Part of a small language model's weights.
Size: 16 layers, width 256, 4 heads of 64, vocabulary 8192.
Architecture: RMSNorm before each block, rotary positions, biases, tied embeddings.
MLP neurons of a small language model. Each row is named by its layer, matrix (down: output weights) and neuron, and shows model dimensions 128-255. Each number is 500 + 40 x the weight over its row's rms, rounded and kept within 0 to 999. Numbers have three digits each. A neuron's up and down rows have the sign that makes its largest values positive.
After each neuron's rows, "fires before" lists the tokens most often just after its 100 highest values on Wikipedia text that the model never trained on.

L3.down475:370534458427469494439485486435492498494388422473442489488488520487509458506453485470520576543566581505491517459518553501549531489445504523446540505512444490458514496487546479556470462510508480503553552584549442562532515470481485615509452474466540558521510537450491513514481430496466477431517531547523472497544581463479518473518454449493555470399451444518498543513503476457481504492530
fires before: "5", "9", "0", "4", "3", "2"

L12.down73:513516545466488453487482464449457481530570484508472522488545471533516527544547554540526519515513440509501482534480533524491451494543385457494541555549500550534518504426484499431534469506534492509441394438440442534558552479512432473514580483534487488459518517463478563504555491457518563509561454500557548500465428503594478461474530442514463506507495482525482460511479540484504438495412
fires before: "1", "0", "2", "9"

L13.down204:456524482546519468537495378567511474534455509454513487553477496532584476550463494586557497559453534483469461558528477573503511491455466507537453513497470504519500538483501502504545464515425497553489511585569437501503526423436497540454469505504460501516445527506511540476490453457502527542505521529465507526566399587492491521532530486462474501520476524525499502558579568495528629465471
fires before: " |", ".", " ", " the"

L10.down671:571564488490473580474482451492512493582470499544481517551501521469534489471478514481492478453477520462543489514516523543456518507512466559424507490478537482466479478488523492553433531557536435488605447516549460521477549459472522525472483558481459472469568513418522466459497496493488444512511459512499444475414518481529463454443535512456532511499501472539551587512583486500523462492551
fires before: "0", "9", "8", "1"

L11.down156:485498545469483578401517530505508464483449533508432506458515489497440457503524492490421517488454469501456476537489465490524464546451520548597512462491503514474523475531543432505437490521468475515529537487402496465512489507553409516460506552487533507494529537550450530443485499535508477499475462472525514528468464513537562476526470470483540470572490499460496497497402477544445505451539
fires before: "0"

L2.down154:532499505474498547478420488451550586467486570551510535525542519440528498504468541533539488498715491519460503536504465512514511461519473525500515511452423531553450459521505412468463554525528531478565554496534504510483556465456488461469496520471527502479517493465553527469425503499526571557541408511476584511558480516512538548486551505408479483505495506534479442481535492543401538464509
fires before: "0", "4", "7", "6", "1", "2"

L4.down433:438502424550451476479556477449461454524548476495479492514551493512476512554480492578463451579413478465486470540477463553460482459565487493519521536472488474477564411464472575503475523362526479507494496454529491556476491516524518495498392490521459514507449471480465563517543421448523402439519539554419489512484482470448483474539509497480510545425514533502516570500506536456543409562534
fires before: "\n", "-", "|", "$", "S"

L3.down534:479493583515519554454445521418528481472552495513471538422469516571531461469434535439537482526626509448503560491520502489472526418509487494491433478498496516464514498517539521531502502496474449469475516559514535451525487494448486455525534555492519530486501517498469529522423529593491460482502434518497554482466490477542509553517444564475486417513444445535528520489513488500525484525503
fires before: "\n", ".", ",", " |", " ("

L11.down288:524445572577474468501571543543557460510498502480478564522537555548527448561505514444547549521549562553520470524468519453482501454567485481460488531429497570501498535466517415500468415472531511440461514530522481519466468511452523465512450556455581581447531495530527478483449573490550525478483506456501469521499520519506530571520509489578492588493528498495428529531500500435453584517506
fires before: " in", " to", " for", " as", " on", " by"

L10.down421:515457520493488492460561575408431471502536501553514488618490473440427549523510498492481524495539477484420502517469433481551457536510479521576473481422474469457526544477497553555546549481483493464580535471499499537517517510507543397543512487462492510525513516484511459503436516508539477495478562505521464487469540457394480476500471527520478461571538583538498494542499507430542436533503
fires before: "|", "\n", " |", "|---|"

L13.down167:462535515408413479478491483523435527506468450550495525490467449489505504467502527497543509505542492468485485497486504539536508511424519494484530419472423485507467476492527535498453561457501519486507467492473511483462501429537504488426417486545552469584488537504488522595488550458421532586568545509503580517518505475537445458513466446448559573512571462488483508522490518548537555519450
fires before: "s", "^"

L11.down325:555514453560506455534472441522520560549499472538476486510489467494491527460575494528507444544642503478524450538528496530523487497522514563477476447473437547508505519462535478554452477530393500464456528438483505533517530513536538498512564476537504534471430515438470569474481514426483382500432483421532457424513506462459520501381471465479467529579541472517469516545539543492508469526520
fires before: "0", "2", "1", "9", "3", "8"

L12.down248:508496504488482517515460511526433469485581531458486503487523493506474504457528503488498533532466477511428497463551527473581460553513537463433547466473543497419512462524492506535504488494544481476516387500489545487501508462526491584510370534575524534510475529565517481449408461507508478493496506575522488600517482550418520519438476519529482445398520531524480472533480567477550504539458
fires before: "d", "s", "ed", "al"

L13.down60:485542480409611532542530505540478554406500565416490578520479501470499544463510543430509473479541490549523504554533513455445478505541506509505537541484511474500550536490463489494486524509514505557545472511503526472464546527520460464516423530444467491553543542530450467472456561517519500461465484507492474519507520531508510451485537483430563542494486493469557464544480552495574465545499
fires before: "3", "1", "5", "4", "2", "0"

L4.down556:525490462443452476523405514534478480500560466541534508407458434483526453514509526490505556507493471501513519537516490487432515566502575489442518471523416447465517512479498510503547537545524542499483555495500464502480500493457458517468438505544487514465489388521486490512490511481435419491500488512524464580467562481534478518497511469509583474479542517442489568536547484508565503564514
fires before: "0", "7", "2", "1"

L10.down596:517474444553442441497461546581505497512521504455501474528510584471578559583533517527509472550549477494530604503449467493469578519526521542507581549471511494532399486472509523512488490570502487496517472388499479534488569496531447577538532524499496485514459519502557444486485452463532517516454436505497462479600519526528445520461474520506574497499505468491502481477485501541412541540531
fires before: " in", " to", " at", ",", " from"

L10.down557:469459468421482489537444482465587417542460493447558498464463452513470447497446494443592479483450507539482481500472520539471573511490505490526530463505475461517508449573455494410490477518501526501513482553505487558542499481443454502451570546462479513535525471501519483536522462441486520456422441479516472510490509556552513534518439605526455574498627559408455526474510494436573468469476
fires before: "-", "2", "\n", "1"

L11.down334:414445555448438449483452460531482455528460475502490520504540534559486525469561485556505494495558464478463499475506472486495474441490533507495447522509483558513517536413496490512514496462465438462418512622467521574443502408427538473516459460540560455523522482519496554515513512534517454541488491519549488475500452499494482504514543466509497497533603472425510504497521510612515485484474
fires before: "\n", "==", "s", " /", " =="

L12.down60:420527386460452506485501515509464520514526529459545471583514451463482531476512451523480462554570524507516486497491513538474526540474450483535435516560580509460543532505540526559532455502556464509423442546498523514476567510489481476473490473513469510485548486479565530467505457565494520486604479503446512494517523496574573407464526535480562495437521546494551556513505473437490462493474
fires before: " |", ".", "th", "–"

L12.down421:521492490464424472481528491531460517390403530431509468563470475520517497451499553523502386533480468460472446504486469481472536449474479431457483548533446544467509496504404484500493436465562510535500495544441473452469532454496513486443478485507517490473465458500525443491487535492530495467586490480503540516494470487508473554502509557527511517490527495513483511478514505539540429540460
fires before: "1", "2", "3", "0", "4", "5"

L3.down287:535486477497471553554521505481496523506497508549454562491507475493493560497516483523489527511628463480471473491557542506466514503475476600548523429509490447469460472505526554478507558419524483583533542471499506483495503444432514509520469485490484445481463476496489576507453546431399469512558409498482522507571549467497505530510552531488488511519446406459414506419498516485468530486449
fires before: "1", "0", "2", "9", "6"

L3.down309:546439462502519544542470498555454504498476493476558506447499534519468508436566497506484568408491473516434563497436479522519489556434513450508438526464550462502481499528529395454483541488469493460531541512463532550486439459492465498478471507508560479463478530481528575406418535437496541461509452580468465528519468505502477510540466524424506477534469536489544508492378536525484478435515
fires before: "s", ",", "\n", "L"

L11.down642:594546505588537443500515418537486474441537502479502451506495464506473540559456481474545513483552551531451499501501470466566463467489503544483487567465503568472576540549486433486517506453497534489438533431505404495430446477523552512489565462482509520440472503490433443544527480512501579568565494504511526473562474524556570548543495506540522518539467456480501501526558540573506566488472
fires before: " in", " as", " with", " for", " is"

L13.down180:465527450491496442450498472477510493418531501453377552420529538507498507503490486379496524480444454402451508501517516487495550453579517495491469553552514466418516518583503475494471459500499502519531497528453510448458507459515457516429587482470512515488502470491480480465438560549520465477486456463478516563470534497534502512460568532437527456523483472518577519493502519471499488532544
fires before: "0", "1", "2"

L5.down351:510481466558538499503500497537548498494494443462471439416454527516429498556512509563514472550338429498527559536518418496480512517439531528490479498520584544529522482505498511404450471484501532538563526521489522500501504487535469525414504529498516463515533540443454511488510462522523450509519531525456539532536510485518609500501474525507423495491449450549472516514501450505542508482561
fires before: " ", "2", "0", " +", "4", "3"

L3.down159:523487496422575517584484464506422572521419536459436501505436514473529489459503556472449503462522524556495483572512520504508527509452499472505455541449457516510448503541498478479587450526472532498467539524510462483530490532489436476517543541526456534469488463455517505451469479470474463554516486489475573488541458471532446549543461509469452421505563436485507448463513534529572528476523
fires before: "ing", " to", " with", " the", " "

L12.down365:479513468515503511526508627524399575481523560575455490530532467501467528471485471486523452479516496525514461437563465538519502520479513478444508485527454528517445514493501530522480539450532467415493542595531554475509439497448545532511419537455467457466538533535501507494446470537455441493537459515448516542491532491503498461495578554434572513526558497505474496510548535532543498527491
fires before: "ed", "al", "ing", "s", "ation", "ion"

L10.down604:495555512473481471472467516519528476446445456510444525504553604473469555471495434620554485490501468511469446508493482432496501500452485555517503462507495501531516496475572503501485531561486509500468490547428495508499486478465462454513452506538536576503483553508445505497519487464521577537455505532466556507477476452432459463566522491480452458553525464478455511510524491603545502450510
fires before: "\n", " The", " He", " In", " She"

L6.down43:509456473504521476566486489548457504504550499471554481475486468447548482406576482477500495531459441586544503471454576568534502450571468517435418549495477472493533455513555482471436467483466464541439519503534545492513460496587469428430535454492521484454507577518501517508462487442446473438484464525488485497413508519511518508566533567434464596477555517533502489509496537425530467498518
fires before: "s", "I", "A", "L", "t"

L6.down479:586533446467529455489511458487495510508486480504536503503616546499520498486503523536494471521512498487493424493467590545532496459442542521559511461492479454534554451532506465511446443437436444527472521554563427509498531475519476490544466457455539506501519421527494502528496504489508489445534493524411518591520492547445476443471496485566534549406511469496491554476514489440506470501470
fires before: "\n", "|", "-", "The", "===", "$"

L2.down264:524464486516521516479531527559471518484492491463530473530424449476524578492460480437553496487561485563517497545552539472519562507430473557631530503434578509545467446507511466491506428449510446474530501513451418446473540513526459435504500557433556428461513415416461527524546492504536560489527438551495470472544507512485515439422524477477549454540418438462504468482496524442553520524496
fires before: " |", "1", "2", ",", "0"

L11.down111:528511526535485491538447501458519525521513493447423476505491528520535522558494487510517444452424528441535470518443456501450471511511546574557467492478424514480501532534487471499502509512452454509563469440503467501488433472487496509542541507545503477443433491472439503495476481423591441509475498470570529536504441530516470543524438439520624526557513455447529429490449509499513444485494
fires before: "0", "1", " |", "3", "2", "6"

L12.down251:494461456525494540574552502545494525546538584533528456502578497458519499517486481488518451509519519533477405468510552477531474497475482523506406493472459523501528478474478482565517538477473512454466489522517518452484555447531550485541517528553364543493509507485552455507531520505428521501511485505555454573515531486515530520487496511499452477492489511478459560513615528482474477485510
fires before: "0", "1", "4", "3", "8", "2"

L13.down562:515469558512446492525487486558499488543514510490481432557517544509471498508478528503488522494418496530553460487547398447475530467557537498446493404547539481564495536434494516405535498558518544494510495455613516485499556489532513471554553461459560456447465468573504460540526454469494493511555548509455506550524517592491513520565481549549544487505561489481504534540545446540520475507482
fires before: "2", "1", "3", "5"

L3.down218:449441476455482503474505483569512513413513464486539495533399487517477501446539468457524543547564524430474556520497458457554550485494455469518490478481497490540529469499504490482569488513556523551565499491582572466571480526481459506463518487507531573484434467524551553530512435486523470442487514504496531541441515488491483523458431514525523537464457486521511511473495498564512546447541
fires before: ".", "in", "g"

L6.down355:498518463470487460501479470558500487490490528480527477491541570607528510493430498515534463456424447536487556446483499519469450458487589548456562494591528475463508539459514546621562501478491479535594494531527499468512573491467415547536583483554490476411480483497522438556477469542433578557462474442535404503511504523543559515521580515547477453508573551505452523481430545487513516455492
fires before: " as", " to", " by", " that", " in", "ing"

L10.down251:532580505459551506483503628529578494474529464541495552539536500555492500514574504497451485486471457503530528482512452558508497424527481505521475438546520525491489463420535431440474436486497527532436442504483454470545444483482481530455488541505515510517531485502461520497526536497499502462547428543515506473477468433588487512563424391471560522538534518533491468481509489437446521516519
fires before: " ", "---|---|---|---|", "2", "9"

L13.down45:395497480497568465530474579552488451501489500452531489456469506532512553508550434486468540481612511508497509489498478530479504484513592500480503461496598510487443443437484562423458534406542520466611465501465479575516501536439441489442489493510528504541522450579504575518527518513461487602470522527468501544495496521555465441498467538499516492494534494536437493504546524480499503498492
fires before: " by", " in", " of", " on", " at"

L11.down621:452488473475492515532514546591507463533493495470545476565561530449492580567521557564586515509616520516537484529537544465507486525474488523515531430478561515446547442547467535506483426517518538491419553509530433500498544530562442517532494493487517493526509495459563498510523478563485520502501483499519448526545424538541479500492576552406531507516441523532516521539507534454533510550487
fires before: " |", "0", "."

L10.down641:510507518438428467427479517483482509452429529508478539494462507484491458522473453505479473518570488500555500498566484456459592440527458506465497523489512513548499517492519493535505570538489467488494436406535472504412577540491573527519470495546521518550457507550538491546463541491523428478433530515432506540523421550570473522459528427552488461510524499565488518511525514444546547455474
fires before: ".", ",", " to", " in", " and", " of"

L11.down169:500534519461461428467544461528585578566466534524520496534408499504491475413503452576558503449529499539520567581492551496552451556504493578504481473512462439503541449585520460435493475457538533481502477552578492477536500517504465461443396503466486516490537467450430530472515497479514544519435448476520544477473528530493552539426473525507591567469484559462486545466507477488407543528526
fires before: " |", ".", "ing", "ers"

L2.down181:540497442449524520504475508502530523527500497469501519526552474485509511448543511467534501540734499496574496516476502530490543446475469545480557477487576488477479450480493526496488484531544503515483447568481467489505537415490473525517456497532560440440527531452559517535472533471470494536481520444457451485494522518478498498416503530475533494471501434546468464455505462498439505454584
fires before: "1", "2", "0", "7", "4"

L11.down399:528587453481557437462420491538511517506472493445479476433542496555468499546559588497471506434375538465461499480513524476571512447531478502462494489511547507517471517437502471503435495403494426456505475460537528490583454504492468500468508485466583508480479496565518512546550561508506481439499469523540432523461480515468440462424525460477505543473553439553569514466507525553575431513540
fires before: "\n", "1", "0", " |", "3"

L13.down21:543517440491465463500525500504487585547456509557460522469438516526474469509529503462462481519521532504558476492510620439547452473494532545444442522466482447467496442485527540471473535560523380455535493484489522459434478497500538476396586492527386516538544511485552495562547555505520486505454540449515463528491549472486468453476410536467520528554490553513494437381515522473468402461470
fires before: "7", "6", "8", "9"

L10.down316:467411509513577476512487551467498491579541482508441511495559468493519455462474501548489438516646513505494468510451533480501484568493448519560475547498524604476488432487519482480521512487519466438509470463430431540505508515494481490532582487503473503520499529423549523488485583505467460521467509542404459462522460524513496401549515491529528536541514506503533538488575544513511526498487
fires before: "0", " to", "1", "6", "2", "3"

L11.down254:486494479521425468417506467512490470505490475496555463445552526448493474511532510531473426469555500507496538520560491461463540492562599554505579528535492458508447513455482526561539503494525544551502501474495425540437588569538470541503510483503493551535472466578518519522446524520510514490467466509534482483475493523544509484522511534493568443569509478564458491446429492556478480548543
fires before: " by", " to", " in", " with"

L10.down644:564563565531555555449435523532544512568564487515553554453489465435494554466532463558492528494504487474473451513496521494495541514510451575589465490464537483461493393537498593543478480516574458513442468506520451530539555513487434477557441517540511502455565513538437532539439484571487456493468477507515540498467535466472540572462448467564513464492510459482531520426469493468443528504459
fires before: "\n", "---|---|---|---|", " |", "ed", " ", "ation"

L11.down384:459520494507502478525507507490495496530531497456553475529525457515467506438540393494536435514559472511544428514460518513461485516551525531501433550492499459504447448541492573497464568496475536555529478464461414532526536517476497518542416513505500519518442546499527523473488526567505531468495538480560531457504435530510489467518509533543509503453588462480423508471491485505425538517553
fires before: " by", " to"

L4.down674:507534505602557496452463538569529513498455503488454498435461501531508460489552578480419450532554520539503492543619500487491473600523480502525532470530517442535488476483483432478524510492500519532562446463476536497578521482499429486439489505530463514477431491496488472445478516513516587517469490504476562504507538515495490456531450479510503496511561521510493518463467497580515577522483
fires before: "-", "\n", "|", "y"

L4.down2:531456499532495524452470486510476534544475514542460581560567448454477497545503543470510515540470405527464542462565522539482514443508511535472536520483446469512617465447548466497471479485533497498533560504439502492516548500443488493482293537531447527529516454493478469523501546501478553509514552468496517489552522451478487506466464489499496486500501438493385536444517445527498522556459
fires before: "9", "8", "1", "2"

L10.down319:488488430485491546499485533501548517410540523517450441459511526537467474432514528492549475511440467545478483541477453442437457570541504546481452493506514445475476475525516440485412507481498488488466526521556550476462483494522520487479497513551543455451403534555510487469512522440480505450526452523525489523618568459485475550493468507488547530501473538511479444554441472553492483489503
fires before: "9", "1", "8", "2"

L2.down278:460514491453487498486456505452468559447528469488563561532508448537489488449484465375529477496504499488418562493518523549472495502508496539511549509465449544430536488460533479374497577470510564502532503472513495525509499560535488465479408457533490518427543465499544526541513533477501518480520515526472472511444560509462477450522469545545557483466474397474498558528520500433496467514601
fires before: "1", "2", "3", "6", "4", "s"

L5.down576:511482432448472479528473510469460476542478421404464538502555450465492482584501519470466434519477470471552504476553508542502459536457577484550482488449455469542497556497525507491471543456569471491538505558527476559522557479536514543541588459476449466504465425469436459528567549482474479558449555498549500465568472502498487504491513578511503500454510525475523503488511504501591449541421
fires before: "-", "|", "\n", " "

L12.down543:488478534525505532467493477475507510548521486407585516573518450455540483438495520515338542479661451512525478469509514571515527416480533471466501501558536479456513428497415533546482508516494457522486536532453463495465557489501431503546599527571475519462479476450571503437533455492569522546510496495499489548424512584465504600489496484482458496504415487518513490549462507493449446459503
fires before: "2", "1", "0", "8", "6"

L6.down91:560504511506567498460552526504411516493493479483474575460498553588534555417526501493536539527465431497426486508512468500492556473478564531496503489454558464450550398420585502594493524463504502479466492484452443501560524525553516489493482530415520534423530536527450533488496586483507433486518485415537597498471540544530547527512491492498510444522538475452491452528504497519483442465465
fires before: " ", "\n", "==", "===", "-"

L2.down661:501402413475475443499498472452518469455481481581490494474433530465495463473501545480517500519362519485542508515565526513509450448511533501572511457500478455454517452479539446606415482507520515521501541481437498556601503534464538484563488513491419539503496540468432448475463531495472439490485479590498463516495532544513547479512488522494506548527533432449550524528550443463486532548521
fires before: "9", "0", "8", "7", "6", "1"

L13.down565:407515460427412463505529525496494579450523502489491508479486449467484499502599560471457454539500409532478568545512528553386473513493526479589519503470484518461493490524486462451424511508429409516469550467537500475515492460552493448471372437475555537445441495538495455428539556556470487480516506543489518470479463455523528482545488532551478540538488476513534565492482504485507465546548
fires before: "2", "1", "0"

L2.down135:413507496532535550515498488528551501436448491490525509528522554540508490486478486459466493536494497500495417526557427449524585497464531474443471487520464447519526556466461516412436473334493509620534493405441513568504503539528457536505419501591560476464447423469456460550467487504510517504516460483467509480495485470485494442475538465499531490475548516542509519513514458470519535456453
fires before: "1", "2", "4", ":", "7", "5"

L13.down641:385466511474480439509509428529523461529524491596559441456463472541480508548462505477561446557459522547539447458381554530543465501437471479549442517505508475525513439527525455483447497518484509442508451464484455504477521484498479481517491492547539505526523529502544453435491539485495484441549508540538501473493510501475498432506525480461546554500423532533457499492486473453549494406476
fires before: "2", "3", "0", "1", "5", "4"

L13.down100:534437513556475494526528487536502540474483491592524512467486498436612486456556478493559516419455519479501527526458411534496470447480534516436496479487526492464445485469454463553449468495444450487478521492433515463525528519430463442513501496505515509437505494483468534457451481503468482462527509502506481468484506545473496566517529506486426517449555407476474494515613511364478428545488
fires before: "%", "9", "6", "4", "5", "2"

L13.down114:498480469495449544556556505439549563491497539497493470518530478532558500524486496491492588489629477485473515464526565481551449491444456510529503491554452541539455558565417484516469494533503496471547520518546538511445510507504495455517596475525507531463530562470502560516446507565515536487487514398500499496547494480518485459439427527541477500537520552440475527441524538603488481501522
fires before: "0", "5", "2", "7", "9", "3"

L2.down16:488503494530521542504475472518550467533550473523478472544511554414508512540526500535451559476530463492431487529579506519454503500447515478496466551522482523528523553479558568448530497463492480524493511480488523471529396550472557543534525576456495410388525481563461498411494497511515471457538525511494561505467426537484470471454473474549473561472482491543519656494529526466539507499449
fires before: "\n", "The", "1"

L3.down124:478437486424473456535572490487523544546511530532466443493501480435539583536527510556575495442569480516465494454593503439543454493459508566504507516467481495499503525487440478500480491531516514482496537487456504480568522516505480468533425546518495514488431545474560496509513503440564552512565422488460552448507456431486536504472511429531509594506473465499509515415536511563494484609549
fires before: "1", "0", "6", "2", "8", "7"

L4.down594:502578455467553493453501555520510456555499463557546457500494509534515573474445494450547414590464562539488539506484485512577461460500531526530467502545516496509417497488524481533491535490441460450497503516521488467607510515474490486495554418589526542520475488537482499482497535495539549514626516487541494505550576493451587462479436496540510406485460516506450522539543448492462553496550
fires before: "0", "5", "6", "2", "3"

L12.down500:555519513467563469509560499529458549548486536530477508539489529472501492491489495545494499580515416554505484428484538445506426418412532520497534506519441454392460486473510574533418466478489508489557470506521446498521543495548612540474565459519470512463457518479482516523537501501537494481504540512522447546461468542441500509476493527504487547523525462508474576457502485477489510485500
fires before: ")", " |", " in", " /", "\n", ":"

L11.down11:454449459453514427562455505485546501498501501526476513515545562543562534533555472496588585519673460494533507531515455437444545479503535494507505535487538445499494507562482461526518504496497456496506461483517476537463495497437544506467463479482536506497436504473533544525508380470552516477538438537435414520527489539542453520472531497501546448581594450485576470426528533481466571518506
fires before: ".", ")", "dr"

L11.down616:522559561492507542492470496508544535476498481594495489466484540533538451534524564525456539436485487507465404512540523517427503490475496522612474490445507543542454496486541459538558456484492501538590559502566573575514540495509441515488510492540517456484509472506478438524541469413519500466500490485470544496526499546477496452428497529564535457488554543509464558549468407478482523523432
fires before: "\n", "1", "2", "|"

L12.down227:448484516461481554532491508507537412557542549562466455471508595516455537522486469435511496588541445464368441549516500555414507516529464462452522454484550532524534500443518479532477506518548519498548457503468568495470514495532429444495369565632504459509463516512449475416476513466519501490563526498518532584468475487455446530479505508498510505451489512521534519467516524534458550502559
fires before: "ed", " of", "ing", "d", "s"

L2.down693:547464578428481580396506494546489446633468495473514503501448470458461478498511496582514559501559537512486562543495485454511473479563526481533547534469471511472433540538525545476532502526447558518510486522533483521556468504503505508453472491493475535459509531589449531509607427485485465482484527465482539463489496466447534607409494503536526483410524489556506482483496452485497493544483
fires before: "\n", " the", " ", " team", " career"

L10.down413:381568483522441554505517494483445543459493579488563501535487494558440477428511465504455474506499468495505476479506467511508494507501534535474569502536455510452571507416471518536493554477453417557531524505461582503518453464461563502477451409502558491456528469428491466493523518507549525510440557527531484500485465523521483547492448542512527499466483533529455507446545565510439458476495
fires before: "2", "1", ";", "s"

L2.down563:415577478512482563503489512435491480496498466478507499483456534516499520455488509428499519513526562432523548490507513534523566523482518511496514488472454482440485536493501464582501479569550540455495510569511378479489493557507508507482473464488572540553491511486534559559537467523540467524536565525485508481524565521456488447446477508500546481539430517472516547544516473571457493451542
fires before: " |", "0", "9", "1", "5", "."

L5.down290:499548470524508576408530442443544579491516502551506577422547492474471505507491520511465554518518570384496519554552538518492470523535485545587418490473525451503519534544545455549493504431452575500441455429514521509483512574469548516474455509482494545522478510557493572525529489429436510495471456547500558470512507527490468482448503549504436542463481415465539500516473477547503537537486
fires before: " ", " Hard", " (", "\n"

L10.down235:434541519497484461458498572454500433466539518478473497491482509572517503474483491542564501503483491531481495582526436541539544550569525514504471542512532489547608455542433494496499520518485508493502469516429536510505544572520510564506644531528465476501508585428540547497572444520513527446525526469526479555403490462542484507504456502511479477534489487450546571417525483537507497433437
fires before: "0", "1", "2", "3", "5"

L10.down638:507532409501468465590465476468506442474537530494443478456491507487495580483488472529442528461510495525392499507484522523495449499475604524423581519543499459599530479469564519539528442485486433506562503462576509510610487471520453540531400548504540500515458536426561438569520479458489508514484536446521521509496417502425510499471477518565526503408498458518477494532447572543495462501523
fires before: "s", "ed", " in", " to", " a"

L6.down66:443497475520499534458457513504506511524531469501484504538604483502452554535512502514532528455431450526501520506508440487484545509539511485460532447503436585478494470511534453540495506548502507478507491527475454472495432502525458508483491526542481564551521591568482552509507524462427545516522506484498483491416557491471462499446520505499507576525565456522507502550520583503561542503454
fires before: "\n"

L3.down92:515465474487514481471469500566511446526516479543546524464460453594458523582465511511517464487444486477479523471451496482542439502465518503416494441457523492514556527482535567502467470422484545510546494538494570491505589453445484504537513480465547498512458498568443465417546511579534515547481537517507485516480440492500513486541562556540562456537473547524527479456544540549477473527545
fires before: "-", " •", "\n", " Time", "y"

L11.down658:541456505482560470507504517500507465485493458466413514546467481489519481499530474496525493438584485478509528460568467485552510551532553474569489439474446507466532516514536470598587564538506498493456544499446466516512576508528514481479571532532459538488468502445560537509487534511455558547471481501533477547551441418481515479467448478521531466549466501496488528477541534535422483538469
fires before: "1", "9", "7", "8", "2", "born"

L3.down524:506587474478506481463528439556453539508429516505522525470496435499531500496529396549453476462546457542471485502558505493452473468481519493479487524534538567466436409480512476505494545478481470582507416522545476442459512500517558448515634472483501464486476489522489487486501535503518427483468465526563552525531510563443500474556545455494470498487548538513485571533538492592523560562487
fires before: "\n", "---|---|---|---|", " to", " in"

L13.down445:509525537484552486466517487579541501500464526537462490472455530479500449498555481495564482524511539543502535488446526492467438557539453516601527501508536508503411474482501502570422455518518526423494532529496434441471503469482438530540477507470534513419486551538533531555442514466490474507516553555475473570539527468587486549551504529543510464520556495488492479454538480513516447522503
fires before: " of", " for", " in", " to", "s"

L13.down61:492543504544542506448500408453504452567469474493484445513527504491503481471437445464480525486602506513480449436523470523478483505508508524490465471566444563539502477510593544523513465545506430501565509508475393442499510454505578502525459496437530506529518478521478464491480447424571472512469486532458529493644496516505434451494536469479520466431460534537532487470552513522531445496477
fires before: "0"